Weights of a small GPT-style language model, trained from scratch on English Wikipedia: width 256.
MLP neurons of a small language model. Each row is named by its layer, matrix (down: output weights) and neuron, and shows model dimensions 128-223. Each number is 200 + 30 x the weight over its row's rms, rounded and kept within 0 to 999. A neuron's up and down rows have the sign that makes its largest values positive.
A block is one neuron, or neurons of one layer that tend to fire together. After each block is what it responds to, as a language model described it from the Wikipedia text at the highest values.

L7.down470,194,182,185,200,179,213,189,186,181,186,193,230,147,174,191,210,228,221,223,240,215,191,238,178,192,249,211,185,234,245,201,232,210,207,187,152,190,180,194,124,203,222,157,250,197,162,169,185,179,241,147,224,177,221,199,159,220,194,209,168,160,198,186,179,128,195,193,149,206,230,190,181,182,183,199,166,153,189,190,232,260,237,220,249,221,196,193,210,193,206,212,182,163,160,201,181
L7.down658,231,224,169,225,220,181,159,195,194,213,234,273,161,200,268,195,209,193,262,211,245,166,168,230,208,197,206,230,234,187,173,179,193,212,201,189,198,242,231,205,215,206,194,247,201,243,174,165,167,193,171,144,231,178,226,231,161,201,205,166,230,218,200,198,174,209,221,234,196,225,141,163,176,222,182,189,167,160,244,220,226,184,187,219,210,188,204,172,234,180,177,167,225,269,204,224
Description: Main verbs after subjects

L6.down59,224,185,183,202,183,137,176,168,155,222,188,215,164,169,223,183,222,218,231,216,161,194,188,223,201,146,158,173,209,232,192,191,220,177,190,221,184,185,167,217,190,229,220,174,200,195,168,224,159,218,189,165,232,226,201,213,202,236,227,231,222,193,250,225,185,225,214,223,176,207,185,164,282,237,240,224,248,215,152,232,218,168,187,218,198,205,219,224,180,203,209,192,176,209,172,216
L6.down186,196,179,185,286,121,207,220,177,153,156,243,215,204,187,200,244,198,167,225,173,224,214,192,228,198,141,181,173,230,181,125,191,227,182,202,189,189,206,234,173,179,212,175,179,224,178,175,146,218,248,159,241,189,167,224,263,211,132,220,186,261,227,197,254,207,197,180,206,192,168,191,189,216,231,171,150,199,209,187,170,136,138,228,243,250,163,187,200,190,237,169,238,199,207,197,190
L6.down252,187,187,202,281,206,230,183,137,200,177,182,184,180,180,166,263,224,171,169,203,172,144,202,224,195,216,185,218,248,234,227,230,237,236,242,199,201,210,251,152,152,205,216,180,185,192,196,190,164,159,131,183,178,202,141,243,180,195,196,223,206,203,236,272,206,205,149,206,186,186,191,238,224,220,184,253,220,238,168,195,187,195,212,198,164,209,155,180,165,191,183,185,200,196,177,174
L6.down255,170,197,242,221,181,215,168,181,231,194,167,217,172,250,163,267,202,261,207,198,194,164,174,180,237,201,218,262,179,149,241,254,221,192,167,198,220,270,217,178,203,249,192,198,180,204,201,232,217,218,250,169,205,178,228,186,207,174,218,175,231,204,166,215,209,201,182,210,230,184,169,191,186,181,220,240,192,239,155,190,184,153,276,176,128,210,207,220,206,192,132,249,224,173,206,288
L6.down275,166,240,218,218,209,235,184,140,177,180,234,182,202,205,195,191,217,225,192,214,219,184,140,162,165,210,177,213,244,218,164,164,148,207,173,227,179,200,166,184,176,222,225,191,243,259,170,219,235,194,141,159,246,216,167,203,189,192,215,170,184,180,183,157,212,277,202,187,258,143,196,250,257,157,168,241,230,199,183,180,247,181,211,177,196,167,229,214,212,187,185,257,225,202,213,207
L6.down349,190,205,194,256,196,177,179,187,197,207,204,216,152,180,175,222,215,199,175,154,183,244,261,183,196,231,220,174,205,272,192,225,219,199,235,196,160,188,209,171,206,261,196,177,218,210,201,219,205,158,206,196,195,216,156,190,215,194,227,181,229,183,200,196,263,189,159,189,140,213,191,158,184,152,175,260,234,147,202,189,200,213,187,215,170,234,183,173,224,209,198,213,178,309,192,184
L6.down362,217,203,213,186,158,229,196,243,215,171,195,201,207,200,223,263,187,178,222,176,180,207,186,186,135,216,220,218,193,187,194,180,205,163,220,213,231,155,210,176,208,209,185,186,226,206,223,243,214,196,231,154,186,235,274,186,205,183,201,197,195,224,226,198,200,177,193,217,212,158,158,166,155,181,225,162,229,172,180,251,173,235,158,201,230,203,187,150,235,296,125,246,245,213,219,204
L6.down686,229,243,242,231,242,158,218,210,185,202,164,181,179,168,215,186,179,242,213,190,178,179,252,193,250,160,201,157,195,174,244,176,233,216,212,185,210,196,255,210,212,208,210,250,198,265,180,225,192,171,215,202,219,227,150,140,225,214,216,142,222,234,173,203,228,182,185,229,225,188,198,202,193,189,193,295,199,227,174,155,158,193,204,159,186,129,206,180,186,212,143,202,220,186,173,140
Description: Year-anticipating tokens

L6.down5,192,170,186,187,191,163,218,238,168,210,130,176,223,230,222,145,182,204,220,221,244,230,217,205,202,154,137,238,173,199,183,177,241,167,207,203,160,204,167,228,185,228,141,238,194,218,189,219,193,190,207,229,182,224,204,191,193,215,210,204,209,178,210,196,162,204,171,164,214,192,215,235,220,221,251,138,201,190,187,208,201,206,221,237,194,172,189,185,212,198,200,222,199,194,197,205
L6.down54,215,176,190,201,181,178,190,150,116,253,194,177,180,190,202,218,185,195,190,172,179,257,222,192,223,233,243,176,161,224,161,182,237,161,223,219,150,212,251,227,202,206,186,213,213,177,204,166,230,185,204,191,160,142,190,205,181,238,177,211,258,192,216,226,236,210,199,209,248,164,213,185,219,202,236,211,185,191,196,217,212,198,254,162,243,165,189,235,185,230,183,269,184,221,182,218
L6.down294,134,207,227,220,253,245,240,216,180,186,198,229,241,164,136,230,267,241,230,245,189,243,197,154,250,232,163,227,173,169,185,215,215,249,158,228,178,218,194,188,208,211,206,208,161,158,237,209,207,196,189,167,172,156,168,219,182,189,204,176,230,210,220,185,241,211,182,183,185,202,226,202,151,203,229,153,221,211,225,182,226,212,225,208,218,171,185,168,167,150,214,226,192,190,210,234
L6.down296,225,236,160,202,198,134,167,190,188,230,259,220,194,213,217,219,176,216,206,181,200,224,187,198,208,194,201,191,210,187,186,186,197,152,150,200,227,151,225,212,256,221,203,233,199,232,233,224,229,198,181,197,225,213,182,211,229,223,215,246,190,192,206,178,256,196,191,271,174,221,189,161,186,235,172,188,230,218,220,200,231,240,278,235,200,224,156,213,172,235,197,246,223,220,216,121
L6.down438,190,180,195,205,167,210,193,182,217,226,173,154,257,180,169,177,212,217,206,226,184,232,217,198,183,153,180,144,194,172,189,177,185,224,172,181,148,164,162,174,217,241,178,197,242,199,186,212,161,204,141,227,233,213,161,238,184,183,242,215,258,241,245,143,135,174,200,187,245,255,184,179,187,195,181,215,163,213,152,180,212,227,205,181,175,248,248,168,187,241,123,166,160,174,206,187
L6.down497,244,183,226,204,130,197,181,171,169,168,212,167,215,143,205,173,189,162,177,145,118,165,218,216,234,174,166,211,219,156,173,183,245,204,224,266,212,219,231,197,159,208,181,161,217,177,205,190,163,220,198,214,177,219,219,205,172,200,226,254,216,155,246,209,176,173,221,187,166,197,161,176,173,172,242,224,209,220,243,206,214,181,205,219,195,203,199,215,188,199,196,183,214,160,192,228
L6.down526,188,188,144,226,204,232,225,204,228,155,209,290,199,216,251,170,153,259,235,236,196,226,188,170,172,207,210,193,205,228,191,228,235,196,225,230,284,174,179,191,207,186,236,206,209,178,235,216,227,245,256,200,162,244,196,201,222,199,138,230,177,152,163,218,260,188,192,170,175,244,272,183,187,194,200,182,236,226,175,158,188,179,237,215,165,199,176,203,197,183,213,207,186,160,205,230
L6.down699,168,207,218,169,198,185,230,213,225,230,205,213,222,189,243,227,183,235,217,212,276,238,176,194,247,175,151,162,213,200,176,191,192,140,238,140,215,174,196,175,217,195,221,180,225,230,228,258,185,218,201,162,202,204,179,190,165,204,225,179,178,199,231,186,211,223,206,204,211,191,222,217,233,224,219,154,212,228,216,168,153,216,190,175,165,167,207,176,229,258,198,117,170,161,227,186
Description: Split verb completions

L3.down342,196,143,177,152,236,203,169,184,247,204,164,218,220,251,257,179,183,234,204,198,217,223,230,215,221,217,196,176,204,236,200,148,205,183,173,232,141,207,202,163,213,212,151,197,197,239,199,193,183,147,198,149,184,190,198,239,181,242,151,191,213,201,256,138,160,201,154,179,224,165,175,237,167,250,170,157,170,245,167,202,208,154,187,157,186,202,173,182,205,160,211,185,236,199,204,228
L3.down414,183,183,219,180,183,153,217,186,222,194,139,239,244,201,200,200,166,195,192,210,192,182,185,264,171,201,212,213,159,211,170,165,209,208,221,170,169,162,168,209,244,212,165,212,232,241,196,176,213,186,175,201,187,157,201,229,175,248,180,200,208,281,136,186,245,194,180,208,222,181,234,213,167,281,181,185,231,188,217,202,264,224,151,223,230,153,198,160,215,220,225,191,192,167,189,149
L3.down425,207,171,215,238,204,178,177,197,182,231,148,214,207,196,197,198,196,242,202,153,226,217,240,223,232,183,182,223,189,202,172,193,142,183,258,207,165,164,181,173,249,198,206,166,215,222,203,131,168,226,186,184,178,140,191,266,236,223,179,221,187,173,199,207,268,177,129,210,182,210,253,192,191,184,173,190,206,198,158,197,167,191,167,242,136,194,204,166,205,196,246,186,191,139,213,216
L3.down560,188,190,222,223,178,154,176,166,201,147,171,190,186,241,236,235,225,242,157,197,253,213,217,209,206,171,177,180,238,191,206,194,142,227,256,214,202,154,244,190,171,232,243,177,231,216,180,207,239,207,217,169,193,203,184,176,214,193,192,244,188,184,210,129,223,212,192,210,207,207,239,232,208,232,173,217,194,240,178,139,198,223,182,224,200,143,173,250,181,264,233,236,135,182,261,242
Description: Verb endings, motion verbs

L3.down22,168,197,161,187,189,226,198,191,188,205,188,178,181,214,175,226,204,236,191,207,172,187,219,182,174,213,207,278,206,209,207,204,186,233,187,200,162,180,224,204,199,170,172,228,234,207,173,235,214,279,188,177,198,240,214,209,180,193,220,189,174,187,199,196,196,156,145,197,189,246,188,207,191,256,219,266,196,221,201,212,228,200,188,205,194,192,177,222,235,208,196,141,142,232,260,193
L3.down530,229,210,196,227,226,213,159,165,164,210,220,203,170,137,179,152,243,180,193,150,207,195,182,185,207,219,178,234,160,176,195,236,238,190,219,211,182,197,210,177,219,236,200,181,218,158,212,176,214,240,122,187,188,249,203,219,180,193,208,221,173,140,228,149,178,150,152,227,199,241,189,147,218,247,204,261,181,215,228,223,221,154,190,233,201,153,209,196,175,240,156,215,173,236,166,230
L3.down576,147,205,183,198,164,204,212,170,185,156,137,187,210,145,206,247,155,238,195,219,224,201,247,219,206,155,216,183,176,179,224,232,221,233,210,168,200,178,199,223,223,218,168,230,181,182,164,279,180,229,219,189,262,214,194,113,184,190,227,159,161,280,199,167,205,245,213,158,167,192,192,204,191,196,203,223,170,233,222,198,200,237,241,189,175,173,201,195,234,170,244,204,164,260,163,239
L3.down700,196,175,201,135,191,201,211,215,216,156,148,146,211,126,178,206,183,177,221,194,173,176,189,207,222,194,225,178,208,182,197,190,207,179,197,144,195,187,222,212,171,230,212,132,242,172,237,195,193,204,196,234,192,184,193,135,208,214,188,160,159,177,229,170,225,157,155,206,190,238,240,184,180,241,207,217,220,214,157,234,221,225,146,234,216,225,158,192,143,136,189,178,173,249,234,174
Description: Word "in" / "In"

L7.down155,159,204,193,202,123,175,198,232,139,196,176,212,201,213,170,202,244,196,213,206,208,227,167,250,193,222,237,212,172,178,187,196,252,202,139,188,232,216,188,221,160,170,155,184,233,176,183,242,206,187,232,215,227,182,242,180,154,221,193,217,216,219,212,213,179,198,181,211,125,192,252,172,222,200,204,229,217,234,196,227,198,176,140,213,177,152,168,230,194,233,142,222,239,240,166,212
L7.down416,176,198,224,206,166,200,180,172,156,216,208,233,202,250,225,255,202,226,221,219,192,137,201,225,163,279,231,243,253,196,207,240,225,206,190,176,170,230,189,126,211,207,222,175,249,209,234,151,197,187,163,201,200,177,187,182,169,218,186,199,172,184,265,212,246,209,209,176,148,243,175,166,212,202,196,221,240,152,198,230,156,168,223,131,208,136,180,190,160,206,197,181,207,176,181,172
Description: Romance particle "de"